Weights of a small GPT-style language model, trained from scratch on English Wikipedia: 19 layers, width 192.
MLP neurons of a small language model. Each row is named by its layer, matrix (up: input weights) and neuron, and shows model dimensions 16-111. Each number is 50 + 10 x the weight over its row's rms, rounded and kept within 0 to 99.
Before each neuron's rows, "fires on" lists the tokens most often at its 100 highest values on Wikipedia text that the model never trained on.

fires on: " M", "oun"
L12.up312:62 42 46 42 45 46 41 55 46 58 46 39 69 58 51 44 44 52 53 46 43 73 66 20 48 63 57 45 48 46 53 73 52 56 49 41 51 54 35 48 61 34 64 61 57 41 38 60 50 62 39 55 58 72 51 56 36 58 59 50 55 51 43 50 43 48 37 55 50 60 59 57 48 59 67 52 39 35 44 38 49 43 44 48 53 43 65 32 49 53 52 48 51 51 41 32

fires on: ".", ".\n\n"
L6.up572:52 61 53 38 46 53 82 44 43 39 44 62 51 51 69 47 43 65 66 37 72 60 60 54 47 70 36 64 66 41 65 45 46 48 58 23 55 46 47 58 62 48 44 49 50 48 33 65 36 44 55 60 48 59 54 52 52 55 46 45 55 55 59 39 65 34 38 32 49 64 41 48 60 47 60 44 37 74 43 55 39 36 64 62 45 65 60 62 49 25 63 35 41 52 43 46

fires on: " P", " M", " N", " S"
L14.up610:52 50 56 49 64 45 43 52 48 39 56 55 51 51 64 67 36 53 39 38 35 41 42 55 50 52 41 49 55 36 55 56 49 69 49 45 41 58 51 52 66 30 61 37 56 44 43 51 49 74 65 49 44 63 51 37 52 59 44 37 49 62 35 59 52 48 41 54 51 42 54 37 64 67 66 49 45 26 67 44 45 40 50 39 70 39 50 37 60 46 49 39 54 63 40 32

fires on: " D", " O", "d", " Bl", "A"
L12.up320:37 59 52 32 66 62 43 67 29 47 50 36 61 35 54 55 45 62 62 43 54 54 41 66 65 47 61 39 59 48 49 51 51 48 34 52 54 35 40 50 45 47 55 55 35 54 53 48 31 53 51 52 44 59 36 50 49 26 57 51 75 48 59 37 57 45 59 35 54 49 65 29 47 51 64 60 54 49 54 61 46 34 46 43 52 57 51 56 45 43 53 64 45 42 48 46

fires on: " M", " R", " r"
L15.up177:48 42 58 40 43 54 62 59 54 44 49 34 76 46 52 55 58 60 45 49 64 44 48 44 34 57 60 42 43 50 62 45 57 53 50 49 48 52 43 40 74 48 59 54 60 48 31 53 32 63 50 48 66 51 43 40 55 65 50 54 55 58 44 53 44 46 49 53 48 63 39 42 23 49 52 47 46 48 37 45 67 47 40 50 45 48 42 33 55 35 63 62 65 60 64 40

fires on: " M", " York", "ley", "on", "iana", "shire"
L10.up457:42 46 63 46 48 52 48 33 52 38 42 49 50 76 49 40 52 49 45 46 62 53 62 40 42 53 50 32 49 48 54 61 55 59 47 34 40 72 50 56 58 31 76 44 50 52 29 43 49 58 55 56 59 52 48 42 48 46 51 51 54 41 54 52 66 51 49 63 45 46 61 70 54 38 66 51 51 43 38 55 58 23 40 76 46 57 52 67 40 47 64 41 43 60 65 39

fires on: ".", ".\n\n"
L6.up202:50 64 66 38 44 57 62 34 52 25 51 60 37 43 71 55 47 46 61 41 79 54 57 54 64 55 46 50 68 53 44 56 42 62 61 28 48 68 44 63 62 19 43 45 47 45 36 56 54 58 51 55 55 54 53 58 51 57 65 36 53 57 49 37 58 37 31 36 52 52 46 54 67 60 45 54 50 72 48 39 74 55 60 53 48 67 65 59 61 27 48 42 39 42 48 35

fires on: " a", "A", " A", " Re", " O"
L14.up52:56 38 58 49 57 63 31 56 41 43 43 60 58 52 60 55 57 61 36 44 52 54 28 55 52 52 39 41 48 53 62 43 54 43 35 28 52 42 42 56 42 46 60 52 29 58 41 46 30 52 56 64 46 49 61 44 60 57 58 37 63 48 63 50 47 56 71 45 67 51 57 38 45 51 48 50 43 57 70 54 33 29 39 40 53 49 45 44 63 58 53 49 51 60 48 34

fires on: ",", "f", "u"
L12.up713:62 41 47 44 56 48 55 64 52 59 44 69 34 47 57 56 66 61 65 52 38 56 38 36 42 49 53 48 58 53 48 49 47 65 58 51 48 33 61 57 51 55 60 42 48 53 40 54 57 59 69 52 37 45 39 51 44 41 41 58 41 46 53 47 56 36 47 57 53 56 61 61 39 47 45 55 38 63 49 38 50 44 51 54 35 55 66 44 66 57 54 66 52 63 53 46

fires on: ".\n\n", ".", "st", " gradu", " won"
L7.up755:56 51 58 43 51 68 48 31 55 41 25 60 62 39 64 51 54 70 47 49 64 49 55 53 45 59 41 50 46 30 63 45 58 63 67 35 46 63 48 51 41 37 54 60 48 62 53 44 41 45 38 43 51 60 46 55 42 61 54 27 58 48 62 29 50 61 50 29 44 57 57 54 51 32 59 43 40 70 44 48 64 63 61 48 55 50 47 55 58 53 58 53 42 49 54 64

fires on: ".", ".\n\n"
L4.up322:60 74 72 49 52 67 59 41 40 26 29 55 52 35 68 44 50 54 52 41 76 58 53 56 50 54 39 72 65 32 54 49 45 47 48 30 43 58 53 64 60 44 48 39 48 59 38 65 36 41 44 61 41 43 46 50 49 54 30 41 46 55 67 36 59 53 56 44 54 69 51 39 67 49 55 44 52 56 46 45 43 31 50 54 41 73 68 53 45 51 54 37 55 63 40 28

fires on: ".\n\n", "."
L7.up541:42 60 49 49 61 66 64 32 53 41 41 68 43 66 62 53 32 51 72 53 77 52 49 59 54 61 51 55 54 38 31 46 51 49 65 23 33 57 43 51 64 41 42 59 45 58 55 61 52 61 52 46 57 48 52 65 59 73 52 35 50 31 42 30 42 43 51 32 23 43 42 39 40 59 45 57 48 46 47 39 55 59 61 56 47 60 47 66 70 47 48 52 37 54 50 48

fires on: "-", "/", " and", ",", "."
L6.up137:55 55 53 43 58 59 57 58 48 52 35 53 40 60 43 63 48 44 62 56 43 57 41 59 51 45 73 44 52 58 50 54 37 54 68 55 45 40 56 60 53 51 48 51 43 46 46 51 53 45 65 61 41 66 46 51 44 60 46 43 59 42 55 60 53 30 41 59 60 66 41 56 35 49 53 42 51 64 28 55 36 48 57 67 41 40 42 56 52 47 70 60 33 50 42 45